{
  "activation": "tanh_gelu",
  "norm_eps": 1e-05,
  "init_std_up": 0.049,
  "init_std_down": 0.0123,
  "decay_fraction": 1.0
}
MLP neurons of a small language model. Each row is named by its layer, matrix (down: output weights) and neuron, and shows model dimensions 80-143. Each number is 200 + 40 x the weight over its row's rms, rounded and kept within 0 to 999.
After each neuron's rows, "fires before" lists the tokens most often just after its 100 highest values on Wikipedia text that the model never trained on.

L2.down529,194,245,259,185,181,204,188,190,200,204,205,256,143,159,220,191,191,130,203,246,233,226,269,192,280,131,143,191,229,247,130,183,243,155,227,219,235,231,230,122,193,230,263,214,154,235,279,232,166,158,157,125,121,214,200,193,108,178,216,208,213,124,215,187
fires before: " |", "\n", " 1", " ", " 0", ";"

L2.down186,229,271,212,234,158,215,194,208,157,254,209,234,175,291,217,146,203,209,148,151,181,159,282,226,211,142,282,218,142,212,279,152,165,213,195,252,183,208,234,168,228,238,184,171,193,229,228,207,268,175,235,151,153,180,172,214,208,170,202,224,211,169,254,222
fires before: "\n", "-", "==", "The", "In"

L2.down217,135,278,154,271,133,214,142,195,230,209,228,179,264,170,231,174,177,210,216,212,197,123,231,177,116,241,212,184,257,239,192,199,213,231,261,249,177,189,189,168,256,196,181,156,214,272,185,246,185,164,192,153,162,166,177,151,150,173,148,136,228,218,336,234
fires before: "\n", "==", "In", "The", "A", "-"

L2.down815,174,193,203,242,197,203,242,162,199,194,182,196,151,224,238,272,214,155,233,140,165,200,193,201,187,257,206,215,157,184,218,280,200,251,258,135,187,210,201,243,208,172,211,238,173,287,224,162,221,195,138,200,205,194,226,202,167,163,134,190,255,159,192,184
fires before: "\n", "|", "-", "S"

L2.down668,144,214,182,233,168,180,169,196,124,234,160,225,240,160,217,210,186,191,188,164,200,193,171,159,254,210,180,158,177,179,193,223,168,240,225,183,161,205,165,213,244,181,124,229,231,221,224,166,230,209,216,280,160,227,185,259,137,201,181,135,205,157,222,215
fires before: "-", "\n", "|"

L2.down579,247,195,199,251,169,187,194,220,222,245,163,178,135,175,219,167,198,188,180,237,185,247,224,161,207,154,185,201,202,234,224,89,235,220,254,165,131,183,207,174,159,206,235,282,235,230,168,183,189,201,210,233,212,185,174,141,177,235,157,90,238,208,246,217
fires before: "\n", "The", "==", "-", "In", "A"

L2.down268,159,196,254,174,178,158,158,161,202,227,198,185,238,173,126,189,185,228,205,144,201,172,289,125,195,240,233,259,113,254,198,232,243,165,172,163,258,213,202,171,265,242,180,188,179,187,183,220,175,198,236,161,190,220,273,239,187,190,207,195,195,248,208,231
fires before: "\n", "In", "American", "S", "=="

L2.down887,196,130,197,256,201,133,248,275,183,192,173,154,215,208,114,200,156,182,234,214,213,215,241,231,195,156,217,191,252,157,176,175,219,171,187,250,163,190,296,257,264,236,193,215,134,163,282,197,229,155,179,259,201,193,188,188,144,170,184,206,174,224,239,172
fires before: " |", ")", "N", "°", "E", " ("

L2.down865,219,229,212,212,263,239,227,254,200,215,201,155,186,115,233,216,157,157,156,279,206,301,238,154,120,210,177,193,240,180,206,149,188,147,174,269,215,235,226,171,185,195,164,195,269,276,176,199,174,249,222,197,242,267,279,181,172,216,157,241,163,211,179,264
fires before: "\n", "|", "-", " |"

L2.down81,205,207,229,288,249,167,258,171,229,194,246,243,244,134,237,166,250,151,193,211,171,222,254,180,197,184,195,195,216,122,222,204,258,223,275,169,181,166,107,170,210,207,201,188,266,126,123,142,262,205,260,223,184,192,229,137,254,210,269,242,219,178,237,131
fires before: "\n", "-", "B", "American"

L2.down735,184,217,237,254,165,167,169,178,100,196,196,273,199,182,232,278,190,222,122,241,237,186,169,189,280,166,262,242,301,194,184,171,209,208,168,215,207,190,179,159,208,197,223,235,195,141,166,193,270,214,257,235,200,153,253,172,147,199,199,208,245,194,126,113
fires before: "\n", "-", "==", "The"

L2.down188,141,212,166,153,189,164,265,233,171,243,249,184,230,269,184,210,225,208,156,194,235,228,226,230,265,201,186,205,254,159,161,219,165,179,176,244,208,195,207,152,172,194,234,181,171,209,221,215,254,225,221,239,185,253,181,188,149,163,204,274,183,252,221,215
fires before: "\n", "-", " It", " The", "=="

L2.down250,157,220,213,251,166,232,182,126,233,255,210,245,192,169,171,157,245,206,166,146,195,165,264,199,196,239,235,239,264,116,178,104,177,249,224,213,151,250,251,193,178,189,195,205,175,181,192,185,149,172,186,133,207,110,245,265,170,175,168,140,255,160,235,232
fires before: "\n", "==", "-", "In", "The", "A"

L2.down876,227,239,158,215,142,159,212,131,263,270,241,136,165,169,239,218,277,217,176,90,177,219,226,183,268,149,263,177,169,151,206,216,192,176,193,223,196,241,195,144,214,146,208,188,158,120,206,166,235,192,179,142,162,232,236,222,244,175,194,225,205,169,239,205
fires before: "\n", "-", "The", "|"

L2.down853,234,238,235,277,165,184,245,232,173,264,202,179,168,150,270,193,137,171,188,137,240,218,178,154,182,163,258,188,222,193,210,173,171,149,203,270,230,227,180,177,234,205,235,144,194,187,202,133,252,194,223,166,265,203,161,138,185,197,170,202,196,263,194,224
fires before: "-", "N", "\n", "E", "W"

L2.down448,169,185,222,178,212,127,272,171,186,237,179,184,175,200,174,185,188,224,259,173,243,134,207,286,175,215,207,264,221,145,140,216,182,124,176,279,188,179,315,242,224,242,248,220,193,168,180,252,198,187,262,162,262,144,201,217,125,174,194,217,184,254,155,220
fires before: "\n", "-", "|", "American"

L2.down942,214,199,184,272,203,236,143,200,180,205,177,192,181,249,128,289,203,224,213,174,187,264,207,245,213,191,197,150,113,228,224,157,236,253,221,242,229,233,203,197,218,145,139,192,168,158,227,261,193,234,215,219,264,226,112,171,231,164,200,262,156,257,192,215
fires before: "-", "\n", "|", "="

L2.down903,198,182,204,222,236,248,200,171,264,151,218,220,184,148,188,176,213,167,193,187,241,165,136,247,218,244,237,285,204,218,180,156,196,170,192,190,189,204,197,159,234,147,134,227,98,223,238,207,172,211,252,234,216,188,182,226,259,178,184,188,177,214,178,194
fires before: "==", "\n", "The", "In", "A"

L2.down449,181,189,132,165,211,207,183,182,232,217,272,190,173,194,155,209,206,232,161,240,97,221,158,194,232,171,278,224,172,195,195,136,184,127,264,198,151,239,251,231,245,185,216,252,254,198,203,127,182,194,276,165,214,200,168,210,185,239,174,182,224,181,171,189
fires before: "|", "-", "\n", "The"

L2.down190,139,208,209,236,183,201,166,239,231,240,280,140,209,236,160,256,195,218,144,242,194,143,226,234,202,229,200,240,171,176,120,178,213,199,219,159,145,248,192,223,192,196,151,270,223,150,244,206,211,216,186,196,171,172,271,166,158,241,196,236,241,191,205,243
fires before: "\n", "-", "==", "The", "|"

L2.down723,213,157,184,153,240,203,149,187,161,139,182,204,219,199,131,130,217,152,196,140,229,221,221,266,166,206,225,176,247,190,200,211,213,196,212,171,192,209,219,272,212,228,172,184,247,211,181,209,185,209,299,185,270,185,242,156,124,185,278,201,178,225,176,234
fires before: "|", "\n", "==", "The", " "

L2.down437,205,255,196,270,208,127,139,293,223,194,243,196,195,229,241,248,204,160,210,222,190,166,252,244,159,148,254,189,168,245,171,217,208,266,211,242,185,277,174,138,223,177,171,206,196,211,135,141,184,156,218,193,243,238,296,193,209,211,249,204,142,179,205,197
fires before: "|", "\n", "-"

L2.down738,240,216,179,104,167,190,182,328,194,155,134,239,234,194,185,231,205,199,183,171,225,180,209,196,189,205,222,178,125,196,175,163,157,247,243,201,228,164,194,223,176,194,245,240,239,181,201,192,192,179,171,115,298,200,196,154,245,233,223,252,219,196,163,219
fires before: "\n", " The", " He", "The"

L2.down951,132,116,188,177,194,159,213,219,246,223,253,240,199,205,279,129,178,206,232,193,273,218,239,228,235,216,213,170,209,137,204,179,261,210,214,227,146,206,192,154,118,293,289,214,160,178,211,229,243,255,232,246,197,216,138,183,255,213,162,184,157,156,203,130
fires before: "\n", "-", "The", "In", "==", "A"

L2.down183,234,258,172,221,159,213,173,177,167,130,260,175,210,188,215,126,223,196,260,157,185,200,173,140,219,184,200,220,193,143,114,174,148,208,178,260,176,176,212,223,224,239,149,248,205,277,203,102,220,216,201,190,255,226,211,141,231,208,256,203,271,222,180,272
fires before: "\n", "|", "-", "The"

L2.down766,195,212,172,282,167,152,179,180,274,223,143,196,222,208,246,212,209,205,168,158,244,210,167,148,191,197,222,227,241,192,212,184,263,236,223,176,231,260,211,165,251,115,164,191,170,224,177,188,150,189,167,269,124,214,196,247,192,116,223,253,188,201,238,159
fires before: " |", ",", ".", "\n", ")"

L2.down783,143,80,288,228,252,246,241,241,201,200,252,235,192,144,135,136,205,273,249,192,205,176,201,277,212,196,199,249,206,189,234,168,196,254,269,193,217,187,273,247,196,182,143,130,193,180,122,169,194,238,223,228,205,206,243,164,198,204,207,233,142,223,256,176
fires before: "\n", "==", "The", "In"

L2.down221,220,207,220,237,165,193,152,195,205,217,207,156,223,194,153,227,174,204,255,182,169,179,136,117,236,160,194,171,194,168,264,161,192,143,210,116,165,167,212,158,173,196,279,212,255,225,184,172,167,150,192,216,225,255,210,218,273,116,201,203,237,253,215,213
fires before: "|", "\n", "-"

L2.down147,148,207,166,182,200,195,189,277,129,189,144,227,201,206,245,204,147,213,143,130,151,155,216,205,197,155,128,241,199,166,203,237,230,247,186,285,224,188,265,153,205,175,197,204,219,206,250,179,196,225,159,210,244,158,249,154,237,175,162,207,186,121,248,200
fires before: "\n", "==", "The", "In", "A", "-"

L2.down17,230,221,233,235,152,182,250,215,246,173,186,166,192,169,222,176,171,125,218,159,178,156,156,208,169,164,241,210,205,159,178,190,241,161,213,143,167,166,157,219,160,187,253,182,202,184,249,210,167,154,188,102,210,158,239,188,212,191,284,201,170,263,194,282
fires before: "\n", " The", " It", " In", " A"

L2.down762,288,173,231,240,224,202,179,200,159,202,175,200,190,196,214,155,134,291,186,180,179,158,213,186,215,162,225,195,202,216,233,239,215,269,259,254,184,163,198,201,185,172,194,206,166,286,265,138,285,154,161,208,182,273,260,142,238,114,167,115,185,237,159,221
fires before: "\n", "==", "|", "In", "The", "-"

L2.down38,237,153,234,205,225,257,309,228,150,171,174,178,178,275,258,234,237,192,189,230,229,152,187,162,258,212,142,263,132,143,192,179,230,169,267,209,164,182,113,297,237,212,214,224,211,202,151,282,219,179,254,191,230,170,143,196,199,226,196,196,212,185,209,184
fires before: "\n", "-", "|", "In"

L2.down861,209,310,157,256,207,209,189,128,275,222,197,132,186,206,248,253,188,200,201,139,186,241,178,217,120,231,250,214,197,202,150,176,210,141,188,236,245,177,138,218,223,216,198,205,162,207,105,183,176,164,162,192,178,217,167,262,209,171,242,168,224,208,207,272
fires before: "-", "|", "\n"

L2.down1016,246,217,146,77,231,234,187,219,246,209,230,184,179,181,199,195,140,249,161,177,248,113,187,215,172,199,177,160,141,173,215,160,170,225,212,195,204,192,233,245,231,184,204,196,214,224,127,189,213,216,219,191,179,132,240,217,237,214,163,227,289,262,255,235
fires before: "\n", "-", "==", "In", "The"

L2.down445,228,210,221,246,193,203,159,279,241,209,156,139,171,160,191,136,183,193,211,219,199,237,205,205,193,194,127,232,191,168,245,126,241,212,152,182,153,214,215,294,216,216,165,217,214,273,212,225,253,204,244,276,134,165,201,169,183,201,126,227,228,197,199,144
fires before: "|", "-", "\n"

L2.down457,176,230,253,179,220,170,197,167,233,202,207,162,168,222,159,174,147,172,125,204,280,167,166,183,167,212,157,270,161,209,104,113,179,231,234,166,195,170,209,219,191,189,192,208,226,280,233,190,231,168,245,231,209,186,233,192,291,219,176,200,207,273,220,195
fires before: "\n", "|", "-", "e", "ring", "t"

L2.down953,233,178,178,154,156,227,173,146,183,283,237,118,221,140,274,214,216,159,237,207,286,170,163,212,213,183,191,107,222,223,181,152,190,162,223,248,234,235,269,151,121,196,253,178,162,207,223,193,299,146,154,187,200,111,214,144,216,166,196,167,242,240,247,158
fires before: "\n", "-"

L2.down189,283,228,210,233,293,163,240,243,260,223,190,180,247,211,250,235,210,208,128,203,182,97,233,250,221,204,108,197,137,226,282,241,254,243,253,186,168,245,184,225,225,140,159,212,222,186,248,148,229,217,252,181,288,182,202,212,203,170,215,254,171,184,224,230
fires before: "-", "\n", "The", "=", "|"

L2.down69,195,194,305,197,157,160,166,213,283,190,188,181,171,238,202,167,258,164,141,180,205,233,166,168,222,127,213,140,210,199,155,146,202,161,158,204,190,207,251,186,200,244,189,173,163,226,202,219,232,184,202,243,195,190,175,132,192,159,186,201,180,193,211,182
fires before: "|", "\n", "-"

L2.down318,217,199,223,255,211,140,231,187,157,139,186,201,205,250,245,254,184,159,100,191,158,233,197,221,143,211,274,139,210,187,214,224,161,220,206,249,237,176,279,218,200,170,276,171,225,175,230,185,241,191,144,178,201,237,197,245,235,212,254,173,214,165,242,174
fires before: "\n", "|", "-", "American", "S", "B"

L2.down862,187,140,222,267,207,240,211,330,165,256,233,235,233,292,251,192,149,170,152,179,99,255,248,211,138,225,172,246,187,218,200,168,222,129,259,183,188,200,135,258,180,174,215,210,161,187,201,249,168,206,264,239,241,213,117,150,218,252,192,236,231,159,164,193
fires before: "\n", "-", "The", "==", "|"

L2.down779,224,184,217,224,164,181,152,214,153,178,151,103,190,217,214,216,212,241,158,180,238,231,227,274,192,214,276,185,116,245,174,182,207,199,105,219,200,268,307,166,172,265,299,246,138,215,150,190,170,162,212,175,231,175,176,213,163,209,175,194,254,192,114,254
fires before: "\n", "-", "The", "In", "F"

L2.down309,236,216,224,181,264,222,211,217,93,156,232,119,219,258,212,218,156,247,233,156,269,200,290,171,225,220,245,249,121,224,189,146,275,199,111,138,189,150,214,214,182,138,122,261,196,206,208,109,202,192,214,221,272,248,154,188,212,142,176,223,166,155,200,207
fires before: "\n", "==", "In", "-", "The", "A"

L2.down703,216,182,222,157,156,224,195,183,174,256,244,229,171,181,167,162,159,264,181,163,190,141,251,156,329,192,232,206,173,193,204,119,214,159,171,227,189,220,210,210,135,213,136,167,184,147,215,237,174,216,212,207,184,165,155,149,215,191,159,204,204,187,241,191
fires before: "\n", "|", "-"

L2.down742,134,201,182,238,223,226,190,229,191,201,206,236,153,229,248,217,110,241,222,245,164,189,282,230,194,222,176,210,244,217,191,201,163,183,193,235,180,194,136,250,136,210,297,172,194,193,139,277,141,127,262,161,141,169,223,190,190,201,207,174,162,210,199,219
fires before: "-", "\n", "|", "=="

L2.down271,178,180,139,238,179,147,196,210,182,165,263,167,171,172,205,231,241,179,240,276,148,178,223,193,250,212,173,202,186,100,281,185,201,224,213,191,171,154,161,224,271,201,159,201,168,243,185,250,224,214,252,263,250,196,192,189,199,202,186,230,186,146,265,132
fires before: "\n", "-", "==", "The"

L2.down219,167,275,218,220,194,226,180,186,207,190,287,177,166,145,155,208,234,188,194,225,192,196,152,209,241,111,190,262,156,165,84,129,145,190,204,218,221,186,258,175,188,137,174,250,271,230,220,155,270,212,251,157,215,181,179,146,187,251,100,227,248,234,299,151
fires before: "|", "-", "\n"

L2.down993,169,179,261,202,154,92,194,174,247,232,171,185,208,236,276,259,157,193,177,144,193,174,233,209,136,160,214,168,182,159,153,218,268,241,202,173,174,217,165,240,175,251,198,242,168,263,185,261,183,204,145,229,227,155,206,194,249,198,251,186,234,226,203,147
fires before: "\n", "American", "B"

L2.down906,186,244,122,228,199,221,248,242,167,206,236,188,192,217,195,168,161,184,253,234,190,148,195,168,171,171,207,183,162,200,183,179,196,200,184,214,331,215,253,180,206,243,272,212,207,190,253,229,216,113,156,210,146,171,144,263,179,231,129,203,244,168,255,266
fires before: "-", "\n", " "

L2.down512,192,248,156,159,163,186,162,180,97,225,218,148,137,259,197,172,185,170,222,152,245,174,207,245,205,159,268,218,211,224,120,190,157,284,212,125,238,208,249,183,214,239,206,170,206,202,163,126,237,208,199,200,244,242,134,148,296,225,202,194,214,213,208,92
fires before: "\n", "-", "|", "=="

L2.down124,208,93,183,226,224,178,227,152,176,218,171,261,227,133,143,163,211,184,173,212,187,213,212,199,161,207,221,171,256,194,196,155,136,291,201,198,214,182,242,217,179,237,197,232,215,213,264,155,231,140,208,215,214,162,221,207,124,188,207,240,229,154,214,210
fires before: " |", ")", " (", "."

L2.down368,243,185,159,212,170,190,172,195,157,273,276,182,175,226,232,214,212,157,192,151,208,167,210,159,223,215,204,200,234,188,165,212,246,211,219,119,180,157,247,216,174,195,167,259,219,250,121,197,188,238,180,188,194,218,247,229,173,120,212,179,213,254,280,143
fires before: "\n", "S", "American"

L2.down517,228,192,144,270,242,219,214,204,168,172,193,188,184,202,206,228,155,238,157,152,212,249,244,230,165,169,195,202,182,144,269,239,199,177,193,222,274,187,207,203,168,198,158,212,212,233,252,213,221,194,131,193,192,164,244,120,272,168,121,168,201,270,221,170
fires before: "\n", "==", "The", "In", "-"

L2.down840,155,207,194,154,157,168,190,210,237,204,163,195,215,267,224,200,217,287,195,183,207,167,144,169,224,204,190,187,140,218,168,142,148,206,192,272,199,210,205,254,182,177,213,170,181,249,263,187,212,179,239,223,171,272,179,161,237,180,229,183,198,207,196,115
fires before: "|", "\n", "-"

L2.down707,184,182,181,158,175,196,135,251,194,175,245,148,148,192,227,216,213,196,214,152,238,205,203,156,179,213,256,150,179,225,227,204,146,182,210,120,163,143,181,190,267,199,239,160,253,158,231,266,276,238,166,194,222,173,273,218,237,236,235,265,267,179,164,202
fires before: "\n", "-", "|", "The"

L2.down796,180,189,223,177,139,219,196,175,235,190,176,174,182,194,190,215,220,136,179,253,121,257,160,163,193,177,260,203,194,204,209,222,204,169,122,208,124,201,289,193,212,253,209,122,124,227,205,181,249,134,225,257,176,171,199,119,191,236,220,212,224,154,260,244
fires before: "\n", "|", "-", "=="

L2.down859,219,264,152,242,155,195,183,219,240,179,164,178,222,239,242,135,176,154,196,175,210,164,200,209,108,141,212,159,295,221,162,146,203,185,229,175,131,169,179,172,224,244,191,178,202,287,214,166,184,181,179,180,254,193,201,228,210,216,196,185,194,244,229,195
fires before: "\n", "-", "|"

L2.down642,209,237,216,239,160,228,129,205,206,162,284,156,99,194,290,208,262,236,72,173,237,217,152,237,207,161,192,201,253,218,168,144,205,205,214,138,128,178,173,166,187,211,233,183,217,190,165,289,157,234,227,238,194,191,212,184,236,255,212,185,232,148,196,147
fires before: "|", "\n", "-"

L2.down160,173,211,242,205,219,223,223,158,177,240,163,223,176,176,190,231,193,316,173,126,164,273,218,159,233,245,215,154,210,138,212,208,188,149,189,166,223,253,233,256,206,139,197,304,152,216,220,256,195,228,280,188,229,273,252,245,201,200,209,190,180,178,232,195
fires before: "\n", "-", "==", "In", "The"

L2.down65,234,163,211,214,175,185,193,155,220,182,239,261,201,262,163,242,119,159,136,140,209,147,189,211,245,213,187,215,189,211,161,151,285,152,149,190,151,202,198,183,226,164,196,223,171,188,186,225,230,149,209,204,214,196,271,217,195,181,224,201,193,253,176,147
fires before: "\n", "-", "A"

L2.down306,163,229,236,237,226,258,249,248,146,230,218,174,166,234,178,218,145,228,206,199,141,232,213,207,167,185,177,204,213,143,209,98,226,184,221,253,210,178,109,228,206,141,226,237,220,175,252,169,160,211,215,163,176,89,253,189,161,205,178,237,194,225,181,170
fires before: "\n", "|", "-", "C", " the"

L2.down673,261,178,119,137,173,217,211,231,240,173,215,201,121,206,208,249,294,217,166,72,220,224,195,197,196,168,249,207,193,200,175,124,220,228,179,147,184,244,120,191,315,217,195,176,169,228,230,217,184,154,177,187,159,163,206,235,263,257,224,163,240,175,164,181
fires before: "\n", "-", "The"

L2.down263,197,260,178,288,189,174,191,210,121,212,238,175,156,214,179,227,201,161,168,175,177,220,175,253,232,163,205,217,268,216,200,189,272,202,134,157,171,273,212,233,155,152,231,265,201,181,202,219,188,221,202,191,196,171,69,159,155,206,157,169,205,236,191,153
fires before: "\n", "==", "In", "The", "A"

L2.down79,212,121,153,148,153,215,268,196,185,220,248,177,204,189,286,298,175,212,155,163,138,190,288,110,199,135,234,190,267,262,212,222,279,163,247,229,200,264,199,194,165,192,206,207,140,164,168,290,120,156,208,218,202,195,172,227,195,160,212,221,149,158,274,118
fires before: "\n", "|", "-", " "

L2.down328,207,223,274,159,211,174,186,235,191,172,316,201,115,235,214,141,157,125,197,148,233,163,246,139,214,217,177,229,165,241,151,191,242,201,219,196,160,202,171,165,166,248,215,137,155,272,203,244,211,170,230,153,204,222,232,172,227,180,193,171,176,219,215,131
fires before: "\n", " The", " In", " He", " A", " W"

L2.down627,187,214,251,163,219,172,196,168,242,159,232,201,264,206,192,258,128,187,158,144,180,161,208,221,229,146,214,194,215,171,194,165,119,186,200,176,214,260,252,288,194,183,167,192,135,190,248,215,220,220,166,154,210,244,164,228,202,188,236,113,225,242,132,177
fires before: "|", "\n", " |"

L2.down836,225,214,191,251,297,207,170,186,227,165,158,205,268,140,251,216,152,231,232,156,199,240,164,274,246,237,171,205,237,205,166,236,171,173,208,285,148,252,224,181,222,186,182,213,192,174,152,246,140,199,155,214,204,199,187,220,140,171,174,243,133,241,136,197
fires before: "\n", " The", " He"

L2.down290,210,162,236,157,256,197,165,176,219,170,197,229,224,161,140,178,208,165,203,205,248,196,257,190,184,177,219,147,156,169,150,172,248,164,233,218,215,160,198,193,162,240,180,210,139,332,154,159,204,271,234,214,215,278,153,242,211,243,194,194,193,228,192,242
fires before: "\n", "|", "The", "==", "M"

L2.down480,197,255,138,159,176,134,257,144,191,186,132,219,182,244,228,209,187,285,209,94,185,176,233,239,200,217,206,248,232,200,197,207,267,171,193,270,302,166,182,177,178,207,219,271,204,163,209,122,258,225,164,267,226,186,226,169,225,201,155,205,176,200,210,268
fires before: "\n", "|", "-", "The"

L2.down544,150,181,160,220,234,297,181,178,308,138,195,226,142,123,200,201,211,216,248,186,131,192,249,246,150,181,224,150,165,234,240,218,202,231,178,199,220,260,232,215,152,143,198,156,275,219,199,215,193,206,172,192,285,170,154,162,190,185,229,235,123,269,70,203
fires before: "|", "\n", "-", "="

L2.down954,189,172,216,257,234,133,198,220,141,204,153,216,164,185,238,220,219,132,236,178,199,236,193,238,224,151,207,252,185,226,299,94,142,194,76,229,209,224,275,212,166,269,220,216,249,231,152,190,256,186,146,148,217,166,149,178,208,187,203,253,196,145,86,141
fires before: "\n", "-", "B", "N", "American", "E"

L2.down699,225,168,185,203,148,205,211,292,224,220,103,224,198,203,213,234,185,213,165,227,270,211,235,291,151,202,171,192,207,188,240,245,184,277,219,240,247,199,207,224,207,174,137,210,198,166,186,172,245,255,184,208,229,241,193,196,194,160,186,218,249,292,189,198
fires before: "\n", "-", "|"

L2.down970,151,221,214,257,147,175,210,138,88,193,220,201,230,149,149,180,181,262,235,235,222,203,207,196,161,179,175,256,173,236,201,169,214,148,247,131,185,201,252,230,225,199,218,244,183,256,220,252,197,162,139,151,165,173,163,234,263,89,147,162,317,198,292,178
fires before: "|", "\n", "-"

L2.down678,211,277,156,244,193,194,221,242,187,170,143,141,264,224,161,145,170,204,167,234,240,207,190,135,267,185,169,246,232,197,187,202,191,151,227,247,301,232,249,217,261,223,193,192,146,207,195,140,199,188,172,225,196,249,90,256,219,185,214,198,211,190,200,231
fires before: "-", "\n", "=="

L2.down119,263,161,200,277,162,216,227,176,206,218,173,163,211,208,209,259,122,169,240,238,233,122,222,237,237,108,170,188,220,178,234,241,193,197,238,176,177,248,226,171,143,211,199,204,226,271,172,196,261,126,296,148,282,225,280,186,208,200,180,185,225,277,222,209
fires before: "\n", "-", "|"

L2.down870,193,131,190,130,202,209,199,211,228,205,207,130,216,301,168,286,245,223,172,168,290,218,275,216,127,224,228,179,181,241,172,123,148,265,135,184,177,157,174,137,228,145,91,257,184,209,211,227,195,246,173,255,201,208,205,214,198,265,174,216,269,209,263,209
fires before: "\n", "==", "The", "-", "===", "In"

L2.down477,216,186,232,239,172,200,211,191,157,69,226,168,248,272,174,128,174,151,147,242,217,254,306,240,205,215,237,150,209,172,202,242,167,153,245,174,249,242,236,205,256,191,248,223,247,186,219,245,227,169,162,146,135,174,278,198,170,205,178,249,251,240,239,244
fires before: "\n", " ", " –", " |"

L2.down215,107,190,247,102,170,152,227,158,150,160,164,204,197,260,229,135,164,257,141,156,191,229,206,171,306,129,177,225,263,140,160,231,196,140,300,163,249,145,170,258,206,203,179,179,152,161,247,174,148,176,186,119,179,223,236,255,185,217,224,151,241,223,229,178
fires before: " |", ".", ";", "|", "–", "\""

L2.down447,222,229,181,217,185,193,212,246,233,204,204,194,226,235,186,240,169,209,200,105,201,261,104,167,225,171,217,257,207,260,240,238,251,218,262,318,94,166,231,153,225,232,206,239,157,203,293,170,263,223,217,179,117,225,177,173,135,186,150,287,222,248,224,215
fires before: " |", ",", ".", ")", ";"

L2.down694,191,120,173,184,136,186,161,160,186,165,192,209,258,213,149,223,170,234,221,222,212,243,219,170,198,303,156,175,204,161,193,203,188,186,199,191,244,222,228,279,244,176,189,153,230,197,145,238,182,219,219,112,231,193,215,181,159,184,112,199,256,193,145,165
fires before: "\n", "-"